Weights of a small transformer language model.
Size: 5 heads of 64 (1 for keys and values), MLP 832 SwiGLU, 11.8M parameters.
Training: 172M tokens, 5246 steps.
MLP neurons of a small language model. Each row is named by its layer, matrix (gate and up: input weights) and neuron, and shows model dimensions 160-287. Each number is 500 + 40 x the weight over its row's rms, rounded and kept within 0 to 999. Numbers have three digits each. A neuron's up and down rows have the sign that makes its largest values positive.
A block is one neuron, or neurons of one layer that tend to fire together. Before each block is what it responds to, as a language model described it from the Wikipedia text at the highest values.

Responds to: Plural noun endings like -s, -ers, -ies, and relative pronouns who/which/that, when they head a subject before a verb such as are or have.
L7.gate2:574524531456593509384457470521551497493479516488474552535503518445444528499515441425530588459526522502547493507542491510550528489457465474477454473445545483536521490438474524479468622522462522482565452459481444483500464518477489545598491508527520528494581521497573498514526569477497523444472523525488504519481466520476488493454411439512559496440566579546526483450487500492554488508575
L7.up2:444510514534540501573507488514462533569483459439528487562486453496516480475516413486564467551474538542510492497440529471466506551496437479464509492485461454506475521522588494434473520541534432521483488520511486437530516507451481503522528524516495552465551526417483566472461478496459584517554539523450580523470570464485428510494557510523456543535519482447535486474480449514478481504476
L7.gate92:499453501492473479491461499522534511502563504511543490549472507475458445497554462536549514528491526483542444543504464457514537500497441467474482515428532473555515547469439478429446541553486504551482498511517506539539454525434518510486434458509525562502541534510490542615531520566456535489507492425461527492556479526471539494482530500435507585460556544476494480525568553496467517533471
L7.up92:605523552563457531459479582503550465496451472540492521449472480436515520527529522592516494512458420491493468427538443510541536574429468489455467499538498536502526582534459461495481538568554520567560519422537509514485460531433577444512440487519491473469508523521482530507545515481486577497502481442405462420527463538510550550465525479549471442530452539475494436455558521567421467489479
L7.gate166:505537470428444537463495447454489542537528512541439477416513449530513541541519472531527488515573482539486491459527519515459463573527570453457492527541435542495495447468500508464519471509490542567545449491518470504555531451477511480462479501403560544484450520477531528468559411443528533460495548552511537481433439554477479482459481566513450461470449465527510434542548424456453431540531
L7.up166:557501475407539503410498496495517461456568495590524509481459435479515459535477437490490492526540555560521521508490505593458539494477498480528474508492530499429453476447482473494510482476467552571501434543573469524498492509432511471493444480516516477565499511548534511447486435445480472503477445538536449478492467546558446509446535486474397508497520460454534517468484456519459528516409
L7.gate234:471495572458460447461491510532600487547468502483484458503472428456435505510561366523518535515448431500455483562477476536472515483529476445521496480474515491580531530420509581463489492535529485551548484490470541575507515538392476530482494473556397523487576494448444522462558540530463527525532506428434426580475528517492520501489484533453547408471468503481460556485538563510529502569465
L7.up234:574547490515511417471511484544537515572464499503487489476558484513510459544478472489599483455438537493502497434542406487555504531510512398500562471484436493549502524463457449469531468534483518507525517509491491520462539464469528502510526564549428552504538531520496521515518491561432562506514510468413458487510509507495487522472514468538582492467559485501599427489492536492535485502533
L7.gate309:536502606453558514445523543459547480514524484550445503478465447493495394442552492483513590509459452523508487443520543527477474449582494516426536501436487549496430511493541492493449530555481525570502505491508506408497501514540485472501549502420461508534488451459564490478469466445569552500574490481451517513497473484466455510421387521516472541572552462506479490432528486562496591490497
L7.up309:517555586442477491496584488470576532554470444602452454463462437483501487543513446497485532457481546467536515453482485472554501546533524498428581448531505566503507547539471528458476472522512504552478531479463506416514463440541540480520565521477523531521539482462502437433501455446474499452507523468412500489479458543529457484490500515461462558584528468514504576454488468539504520464508
L7.gate353:467544473498575499509452507524517526556509524535478499448500563556505557512587453536490558475541532517503501522502531556545479502545445469489502529508472458463504510567449507517481520615514484574506482585540408503526458460547525533479474513487481561491528519519449519515481517380413524507511444492416509452438519595544456475473487570476545549496571508499546526538447462467506409455520
L7.up353:496411555481456520525469482466453416561516478567500502432477500465429514471466506496464514512455543507533524454490483541539549524483402499523541476512543543506472485463471491498516512563456475459499531476506507555518476486391485422498509482511498597474459441539490482539478520514495493580493492514565448484461506538571480479493515469466487498459446460442513465453534514492450428527510
L7.gate387:528455511504526480564492490442452467453481493476469513475460464532527453430514551509512574484493430519430459520509505527440512479499559501496587522508541509552559472507448487521546498532437559554466530507464445547492523486435511466526488498526507497470592487443513431468525536452483467489549485458485441551498483525445542538449432539490538468428560498486561447491486533514576482570518
L7.up387:510529536555468492536525563503503459396470543488476466490465470458502433452532522475519505505523444554474459463561555531476554489490497482514589553454551474541580546483402419475568470532505539498456559494523488548534530484485511498494500440473535442487570467551534473563553581514471461464527514457514421506516522480433547568499501546500519465487539526440559442455489546511480521474504
L7.gate425:538497500498556475503499534498539582515492507565465535545565459482439461522525497488499557479507461468556506486489504519493489561500486437515509517548553437515495423472479548470488565545515495517544437484542456493565486480518563488595452541559510483478510530530560516567563481535467453512532470491422565428427510482469449466460536496437517559459546464522476495499496516490530505486536
L7.up425:450559565561506494420507555440514566457467594461513539490487451503485501556540489519486536569504509460571494452473480528519489460474431440540514499511426484601489489444499551458406545617528521464503563442482450499569552490461481496455517499508512483527523533380533484473505538463444535484555474444451482495485439523453502504520530451503542509566541557577482492497466532491514550427481
L7.gate470:464497534557583510553478477472468516505517508539398563455395487526490480445518473503504504478503473546488535515536464507461540460530530488431552454505474549531478576475479495469488508571500428552498423534515449438485539533490515483512585463479442493470469503465559516456509484574469591529571528492463479485475479576426434449484499529511462553539534481507448492498469510522441445507515
L7.up470:530530486437509539506460498492506511460453530559518512608546456506566565558483532439524442501463553455525441542526486380598491438483485532511492543550558478510485469494467414556460508509483479484480445507535474571431408516450480480493496500537466489537518537499496532516547504464523548424473504522502476512542439420515526453488459488541503536504459509583567539534451469493505545547489
L7.gate503:538518568444521515402490499451559482550440503537479432497519514533453525596432455473500493515525533544515446487434491454484542577578486487497562516418450490472576534516426477471474546458427443506509482534504420523431448501427490467508499480497499481437530541509453470553511441480461451484535456465514514466552491574551449526490557463498529520449460452480494496528528517574563538501534
L7.up503:563447554531501498475452470509454458492516498518517569459503477482455495558574522500508489499454481493484518476453511478542444451473498467433509502487535522534486495512473583452518555473447528478455466522512525531503501483450503544460539530475482527478520498489484470522607540504463529570442498461475475576585524474526487438509460536473485468416558495478520455460486477536514482496489
L7.gate535:577555510514531485531483536515516543446456483515473520443392521460463478505555483514489448536504601522414490495505524436525486507515537441494457474493507550456475506442518530539428472492528464522490483547454408489462434461499492517507448466525522431496574581473492497460513476461470562538573572443458486448498496530543497531472432493457503499539438498461488495442508510484527505549512
L7.up535:560464528528461509464564503517514480453525552493477459450441491468463465551532457502479583514529532535440488523463442454523454558485505559564533507570517508415506500472455533484467497525448438458540520539475499516518468448516484476539533479566545448520505534509444494503497502456489474547464511517424438510491559536532506487517562453466474501486468520406515504496502461494465510497500
L7.gate608:448537550505490545558527427418460503499500469507430528546419473528565441447512550453497502515515588504492530544530510511540494465478517507443513391437498504458522545451589478434517522503452528580528486534534543538540541419525504427501468548490523505494487518465614567562496531531491462503482476457509495582426485508477523470478568586466458447510497505521456532523499493543457415493466
L7.up608:489452502448473454526500427449486514519518447524499498490459473465495445436500569449489524529481509519507549478582453468546510527546543529446516433459465504604547498486426524454549459523493543567524469491457520535505504505562488458492543487481517505542472448554586529480450474519414488488543528445461511522469569491501527525463519569495508515549526522474440633434445468531461390528467
L7.gate648:469507514521476483509459515466521503425485537525484521518427509549452511514523578454503471538517513465463484544581444444466605495539559534494513569451465484483545454551456485470450528474446459490547471446531463560457553503503529523497529468420467515435476500481462513493511523517557475480521529500513553487428541560463477509482496520500566526385547495456468428504518574553539522585527
L7.up648:464483495544454441548502544471550528454507588485435590493521521463505529501416482509502525463508511473476533481551481566467537496508476444494441551493486560474488489477479509515485440538515473468481486516572543495513481491394571451526509490529530551529574475470537556561556609464505556463468457435455526528545500500501543481507478524460459501415545481443548487460478517474483504464451
L7.gate715:512468488473559542504484521387504430501478503415549614425457535576540472513543615477528522528456544484458492552508549490528477497485425488488487478576513491571539468449484482493435535543499474537507510495590476502483494534368504561494499398535485467477478503494510461527470538527439520496462532451509460508466483548509440534504426494460517503578558490443429482525482468524526434497458
L7.up715:494501547486537439515545483439475524499520459490496565484435525546473474435514513469517509547480534453485503469580441513501486451431486462515420491532533459517489493557470495416518483554470484516507512399612486601459515475495483514516487483440576450517495452503434467483511520557512483501437523496524525525539450498485485486494510553508505501505487568494489514510461478493496433541479
L7.gate728:521487491493484496484523488507516470485503515457510535512514495506516526506513518464540499521453514538523456553561478492487474460492526441437523545486518401461452483504468502530502542494441513556561490442412478489519538468432428512549468542463465497586495566424499505511561551413425498513451576468441449429527490507540542460440479456468498489461580542594505577517477546490479513498497
L7.up728:508481446408537523520501526524442526455440535467409496531550458521477503521499580504456514475497545583468502572433446516519459533458405433520456467530490471532511548411440494541475535523515556493494522559576490506552486462549489519528522531414470489506490530499454432539521499503455516547458557440494483468564429542526489470492543504515503531415500502569435492468504478473510474519564
L7.gate824:479524534492494553477462423495487513495553429495515522505478608475557504500489467515413436466531508536479474426480575486629450542525521467447536546437517537500492582484538488542470452455550453500452481492498475560448535471496556575472541553523504526473503558508482489528530518522533503490473529459483504570526494487479445531474598534472506507540466527480499543431446431556465501504515
L7.up824:515532563555511513424480571543494431504501500524526497432474506564538491517479595501461528493539474539483520459482515444567524498544427459462561509444525508543467546419435466483423467560586495480458540508533400494544518473479497560469546455529471443479540497425541508544503497456481554475445500467548519471563522454583405543387562493548474410443513541494539495509503414553445549521537

Responds to: Mainly the period-plus-space or paragraph break closing an encyclopedic sentence, ahead of "The"/"It"/headings; also degree words like more, most, less before adjectives.
L7.gate9:532460505475569485546434506461505510605503507484510591461503470512511474485428574510511578501448528524508461492488534544429475471481526500426530457444502563404546480574566506439526552559505576594560543462505484570533480482583483448492546559503487481529479481453518471430457447545464509501530485507445467508494481606529470478560505533476512511462536470476564462507521455432501521545515
L7.up9:472479532451561421535446491486432539550534545479488533569497561397501448469509469514486543531517549469524472510541520558474516476493528519581407483475537542467548471488564538389441491474496486503537561508426562533511521495451514540508556527490480444521513446454471491501574450614513500442521502547482483478540492507500501425417557508517495436529442491463564526553523520499485482526516
L7.gate78:551444536570494514548479473429473412503496517476571499397512467496467483532436477533495472477517497551436460559507494441540463546501538522561556543526516522535506487480528471480464499583502537427510460453478517484470554528472449523497442451523538481531489454462539571548479542530543496516541500602481539506547577456506541506520587469473478490493525499550552487522467479501539502466503
L7.up78:495506538512504468503485513520495533498524499413516556520488503565425519503472473546518564534507552550524541479572451481525477489456494486565482576491533450482437445439488489503507466543447561489514468476467492434523476557418457508525512439450518527447537564487515516579566449556580474471554536487533426474570414485509518528444496501478519542420526502524505434549520542483580415426483
L7.gate196:506448517456521555477540499459579493479476496478564466550516598524498523482463568510517426413438517512517546524467456493561420545455512537489505552437586493547447454469556529521424477447527533485539491520435489465498506454465496481508487551581497542543421544457474462477545462419533537514598456525507471515528495570523499526542464458550466451506522515521518476531540495431398493543536
L7.up196:490502501495477487437501423508464452497464484456493455525539540452512587594542530520428521477455429445483505542524575553419471528494500469529587458481475509437492541503542550535439545429443438485475520554499442517503533524571492437524522472501508524457481516587470454505478525509586517565483526500448505490495480542544527476544485449444538522471477541468526514531498445505453556563562
L7.gate260:443498472545480485496559556486567404505533476390606523460467477483446568545515593472501515491478522644535466466514485493492454524484569491548485537525477450479494485523485475479437501497464475514395511548431477471527470513478427514476445453475559486497435530504503521528487460522516458508567518518490454448535501448524407454497535513457487555480533492476509506566461530414505452466521
L7.up260:519532507503517509515470488526501460499447480534535492413502529519512495544571506439488533499447493443543496467601473464589432478519493477507485536505566480542560440484520570537574534591518557488572450442505428517538568470455479547482477451517464423516499539461418476522516493552503532437486505569494545468434541471468493559529431440388473559545536499460542511514508449486540436451541
L7.gate269:469560456459524505499488474522560453460507469466488523502545474434482543521446444526458509495556569489456452515510559477537436507485539527496526526531511501507482501555508486508499515497383577540571512536407458413493489515507544453506533541573534557507529488464490460453486499444595444443615512483492528528530484448478481502489515457472546513506493494532469514550495584464488526536552
L7.up269:478496590445496523574482489465540452485592569466506517521450560539546496472462481462489565519469457541512473495522570506536474517464541483509503497507503469580494451502494520484526536521589475510518500553564562531464512508478467538570509492514516458467488456506478511520480496464453468509528470493414529464428521561495399454478472419403526516521495556502477513488576469510487488477493
L7.gate297:486453486469562454454466447465495518551455462424525564519509454541549480458452505460440597501495550531557526545473532469437533533485478436521495473560465420562557503567526432522501510556519451517506492472453408462539487565518556483504506505496515543477474489540490552492551466482543546510525551453532550464482497467565522468555456557523523595520530555456530483473471489564586472544562
L7.up297:512540554542544497453493519528483466465432573513506477530440562483508477536492484544445477573494519564510517523483506398554394500467510524540495565427498494541522497443457483482498476540488479536490428470500509512529524503522483579535440567480518529418572482493513536423520525450452536500540512479426490457514576535528468494535458549486478463493577498580545447507476478512502492512497
L7.gate315:460455517541397546589449512474461548486527435516477486466454442513481474498535453473486502483512449546494522530513571495525505485458472500496587450419532556482498510576575452383438513487471507520547514514497572592439526470501461442483503506518528475482524424476496513453477518478512429521522434549500506522477537543567469519517480471449480496554522536475472496488466462475515472555476
L7.up315:452479438460424542446459447437553480455547472452512530527482429547505455583514559474458487530471465462561480437537495540425557574551555474421509504445457471615526454495473501475559483478455514490505459438536501432522523521533478538527511568465554495548491468520562543506533537504518478553475469467519487538496457515518483541473445556538510430571469477553454526522550433543498577467524
L7.gate338:523581520506555523580522562447448497459473481464481514458519481596449533474457570504495582458434517570539482503550454540482538506511491491511435539479502486503438500447468470584548503507512594482529368424477486444458433472503478578484438493487561486412515516462510520522495517498533531539520492505535487491551500492524488471502452504501502544484539524550458492524464522462469459477599
L7.up338:536575518492471513589515490522456520459480534444466512465530508563488573478533538454513564518451530604527494513576532552553460552512582540510497507519505464556461502486418456584555442524535567500490425467486479456527495534479436528430476464544579496473493500458515482525492507552535518480504472490541500486543525490482466495532464525540465533549542462542458523526435521534512477538571
L7.gate414:534482537493496501535489514488597462493482543537569515442510550570461532520452596532541539435452523570484517487521553535551386534569473495527527574393512539538486518495474504540520555530439520553557494500446474475472519517489454433470508458519530538455531509590485483545441503482436450506541442526473460574472479517476518473487479505491525475536515477519507492432507446462474489396471
L7.up414:511512553498478534553508473483573493514453537482613532502457566558500554536453551549530494484504519465478573458497476549461509567494516557474525475408495553560373517445486536441478497549455453539531503592517545489478511516493472486493558505493479439457530519557460464514527498478479535496481482454459428548505541417503496530565502504522514441527484575460506484410461481534429518399461
L7.gate522:536474465451466527563456453494507529519499433501462495472507484505481514537477492525491517497455538528466495461528416527526498476515555479469475424513492565506520439505566538514562530532519528561517512517462454450574510519484583564502454524468566568516464499511482481489477564489519498546542538463463518462442558471466491507467474521461480530467522471471494535479545503453471463556541
L7.up522:532425488517446468517464447494486450516502478453533553541500477556523500546527490577542504548463508466477467467540427534462442526486499501435451543561444542495547437487578527468514479508557549520509506519478499398514602495509514525495487558449505558530497514480497492525440526507520484580572555489478457511437511426467462536444523500431534514560534510472542537527508480420501489586470
L7.gate547:434540509466574569536464531422545494546548414509565469454470477552536524591491506452468553470414508535527410544522481526510529401512559534531444555531522502495469502532549435531476491541447495548531394459497491461526465511507480490499443491462521464522526513467480554508518515508520488455505542518457455521496419552469520417506474536444515498490530510481446495527476526426555415502509
L7.up547:464496474480436528513447479506499489467535466454530481536499528545525561521487517552520530534518531488540417576504529571509458450521603470550463541530450513478469526482494463515546463510509486526469477519504552466563471528481408492516443548452508482512429500480461564540484513501535463487479518486531511470488457581520490456575472499474467524487494511451469564557409543414549530471466
L7.gate575:460478484415497550460583392583458530503497440497473541462470504537568529551451542486582534546509563543516480522502445457583423559538537451474572494509505500538458513574497494536517443457500556474497431552521463502519503401511464498462536511453466523520544474373536500462453470467489509462481500478446568476527479484505470466516480452434480455523456498476453518540475521519549568547496
L7.up575:544527554484516456558502463482509566521516497422460502479511492544504478581535445490559477565514536490486500522501511487525492560579494522463563478504474498510494553490530429460561464486484438549539459537516468457538499466459408549405546516564516498558568452448505489516538515551432444527614510492415552506462503408487504520499502512523534574567567517523499546467488480524492541550502
L7.gate703:507491585498531473527469501493527515549457481528507568434539506542515463480536499534473561439428487458454495470488465502484521563469507417450493480422474502528480520454510531462461527508432517534583452501484486490545481503568517451473514511472546435508434529436504531501457474541648512493500455450460496575475432487468459564480451535533521519433544560493474480519552508502437460486486
L7.up703:445493536508419448489426486514569515499504462432481577482522459495499454477482516521530509448441498541487485441454497457568502536483466473447552473466437519509517516528580545483494510482471421477503568520466496522475512503575483486453517488467580526476490446514546482538482452453573493532500474433520510536456494544477502436553505523438442509474442584395399461566525519477490523447564
L7.gate764:475492508523571539523447517492457471506535484491513545473481473531481472472500519539569628493474504476536463548505444480532429487472488548468520520497544450494486547517484514514495476446519467527577469435484513509516567452520541498538476466485498450571478509464549492503548541477494505549478558586473585567509567461536489523515532532411464503478528513579527529481562534413546543548493
L7.up764:578543498525493511524507543481518493495416532471588510436482484532515536439473518554532503531538458564577498466497501455473417561540438497529543601505460493551487450484455551509505468554517548497453444486429456448576524476518537437532477499583486497463466505426510572494470527511463435555453603487513520465519484448542535538549550516443513530514549558468487507442561521579526508523529
L7.gate796:496584482477520478566432431537476453414497537486571535440556480472473521431558492443463553489515494520508489560506563514558537469529541534480537482513504485478523448498542488462471481471515553582508475483523423513530505532505492497479500544498573439545384483489495467471510521519461508525519475557460512463433460456467503489479501528498497590524542488505544559510497526589514499460565
L7.up796:483515464544512433469526542542472447528513537521526608481518488510493544498541560520515492460500452559492490532549557509503505494475492536482467474505485564485491488501531549440505551528438468464498501495475442476553535560448521442471517472532513447429496522487600547519509530410498607519551487487495533506546484570461485579525465477445515456526525453430566541488561509444500414472576
L7.gate830:545521478406517575535477515457451557535513548509498473475500536459539535550421488422526454534565527501514475507493474546508441521528482499531499519461486446476427486483504477526538563528466543469467519449579485556479530503525472467488513538518521508551622535417488477463553540520524466462510478475533437485522511505447487461505508508460503471472502543537519464501505479473472553503542
L7.up830:504599582433530493437469498429466453515518511477541596462531529496520486496462463497530523448539407529489463528483519499518498494536502519484568506464509530498540499519523531445483503517447492458496493505575481500503588566461489490474516495450461442493532438543470461489489509465549456459563447453453480477489562545389468463511558406493546507513451431537418472457526553493488535538495

Responds to: Period-space, closing paren-period, or paragraph-break tokens ending a Wikipedia sentence before a new one (". The", "). In"); also markdown table separator cells.
L4.gate173:483572545541486523539466499432552541541447495582530568508533453476478484547477452435479504492511521516497502500556508440432451507477464514530521487435502463528543540427456521524477500500468554514502442502492472526437581499533530494474486480490505493486500555484458507398514549491543461474491421568438507499441498469520448512487419529518522507515520444482498512539630542509474542479529
L4.up173:460541466483511500520445525493511507509462520522521546516500455515500542480486492419459476581465527519521461520483454433468441531467492491518535551409566441478520501443510556529519484529550530518483435508517447469462573428499516550544422429497477482551526491505475565405497503520519463421483510517481488507454523493498492531565429485477502478495467412530549509497514557462553540482552
L4.gate372:428527439464509484564509493560587557511460509527564523513536455481490554518442517475421539495486524443494497571526484495469455413496480494496529527554582494413510498526507445503477502466555545480542486483505506546492503497566521523500443462529469523571491436560477550482528484483481454526489476568478495530484537479517488531514489439480472467499507394466548510499477526482527547484542
L4.up372:507571495466474444554467540457612586533482494538487592513532425489541498509499489478463483558506571539465566502556510485492450474499461430499490546519462466541393547553460485542499508503531533525495453477495493500425520461559510561542435517513463520522463469519495509447519471529487496515548440521485454525497514470497483568451466511472459491561541436508403530455505535508457446465519
L4.gate379:464486531502430443536603561522518488468546545489555507415489489514501543491422489573549540471499493467546491467485468494558491436508532482493549524509515536465513507433501501556490502522458553466569508497450498484530541576507553521529440453512465508506480510506446506427454486498452504544510487521489475526495573416405418462461526437503474540488576465535511532532475484461479542520516
L4.up379:558524449435463470576453506489531607477439465508509563582521448509546495507537476448448494646486484568504477513477475412427459485471481442432444549481439498507522463457504503492479523495538518522460497471483438450491498457525517464481484531481548464521489517551443517549492470519505473519498489395457505510528503501444463558451521513547495489531552514579441529541453599452451509427482
L4.gate552:506587473545576516548487428476532467516433488468521496489576513468511457535474495482469460492518450501507476564519509556564479588501491420479542472389433440532448546543496460495526484558477510463520471490509399520477564510490476467438470426517535559496520519485512526501496468470508505474473517559390489493459469522454448555546477538449557512516579488529483524543551568545522538530509
L4.up552:501557448566599474493474470517480518440431503463505578495463478520433533442459541446487567540525453518438409497452507494504500530485478473542569547466571476497474560560471486519549460495521539463485503546467496475479545528518440497517496522499544449446440531513455508431472525499484434451594526507513530507473496489482547498504543498420464500505504508462578578526495541500535603510503

Responds to: Final piece of a multi-token word or relative pronoun ending a subject just before its verb, e.g. cann-ot be, pl-ants were, which are.
L5.gate541:465465578471531471474452464456568506537531498539489556479457505470580568429497503434457448541476532531515484412427520486459491521473509419469485427475530529521446532416485613506444576582478445513488463566531490532549510455490521515477552457524448498481550550480496450502477521532477571470537471513440481567501510510437497461440447512482494513483574473557498527463487549535397448490512
L5.up541:432432505494487508399533501474586509451559509523483510501497452503516566454546500484515468570480491464442469468449474489476492509574456409541516477467496497471451449384510549531513520552510482517443455556612440498527452521451453540397528497572479487483539535514526457494506490467449554451586511505438465500511539511501461506469502490540451499500488442483521497449508583549532507469535

Responds to: Whitespace tokens after a sentence-final period, mostly ". " or a blank line, just before the next sentence or heading starts.
L5.gate460:465634446523558518548500538565436514484500590483554514530564550467472468471517472453495509516547470498444513499528478494475457565465472512563469523484487501547491484453492486519466569551513549570538424472488505510458521518476422465409532526467541473456553580476504486473512555519496513475593502533440506537449470499455480518502550508451556491486509467474547443544554569500464466451593
L5.up460:476509501536496434527521577576442503464492542460530578473441562448495465461479500490524461513559483542463489487534473493516462541411481452585460496500502448544495533475495544517499453509467495456434460561526435466577483468479430473428510478468490539542512577472535551443428555511535557481552509597468558509493471518461513482474554533468537526477513490504571539455546631447501507487514

Responds to: Word-final plural suffixes on nouns (-es, -s, -ers, -ies, -ations), usually before of, and, in, or are: courses, cities, co-founders.
L4.gate67:480456524480510533458587530483533481486467462435481565461464433518456512499564523534486527502479530563451536490500486512543552459508481505522511544532519498465528494416498541537444575455477518514467490535505486499502492478425477470609470449483485446480457491479522537573513471526495451508512539509517490463512400580548514434502573475570495521496532565503447533485541559493521473471536
L4.up67:537457467546448501533458482449543519515504508529476514568505432516506523546591536529486486537511499523530522583496528458487472494467534435482534524475477454490423541448504467544553549522527479488458483473499455422532484496562467473510517540557504543522478498473499517524505513453443545558449567477490568438552453507565477518434586507505452506478471534524516526576492579546531473410492
L4.gate216:546479516538532474484440559444477519545535517580462523491502513477427518453545483504408528476514525546479465508497477497432483452452471418457522447474511453523458494512466531500449528542541471550471465439543467501484424510408581441541473477567458533522483564498536472410536509459448472488498510452466525492483494471460507559488528463534543543499519507447522567572511565586473502482469
L4.up216:487531493441478489522513532556492524566546540504498448529474473516484520571536485564552572502454534509435444474394474561581448468444458446517552441561507467546463534476498509469468520516472533557487505517527509451531489464555434496463509556457514493503477496514430510469468500541459535520434474457486514505533495497490421535538551537524478528539522463535497510524487470430457492481479
L4.gate252:486441485509521512503474514467492519452506552432470546485545523525541526518495492558489537495480443514517463549447474533452551477541479457475556501505559484547499427484477464509553531508463457484488498454520444449461487486484577458487500516507464439494497439459487493542441528458425554542416546450457555440605512527470453475557506536437523551486514544438462517529542539537533530457444
L4.up252:551532536535465425538515515479521445478422497509483444538453451482437508526529488556535486522486523552538522453443478429474460503451449475495489514464479408501452524499535483459514538525525521446480486542478494518479415405491572479534508538521558562527539572488519504442455501450557578539472530509472526513488514546445528460515538515567489495515543563540497501502518412529436496474504
L4.gate575:508500582547437452581536550494521546501551447467467604520507482470450522515540552532538460536402595577511531486539508512487495490507512455526531470519551423532475451433458537483431462481471484456496509466469570523523457488440549475534499487524476472481544579490474549542507467490487554540464508437441499495516493494501480535424472496507519519535536501483586501535557525558474461521499
L4.up575:494477567485415491513555494519494508523573448534459566541496466509498548533571508516522453484496594512460494470528463525516561547477437440480516517583510519617488450485506516443463520471484440526513520556538542461528518541402500558539517515495491545570445505466463556548515405466472559483474479454493520484511472465564510574468468514503494502540493478478545530493474508476438549553474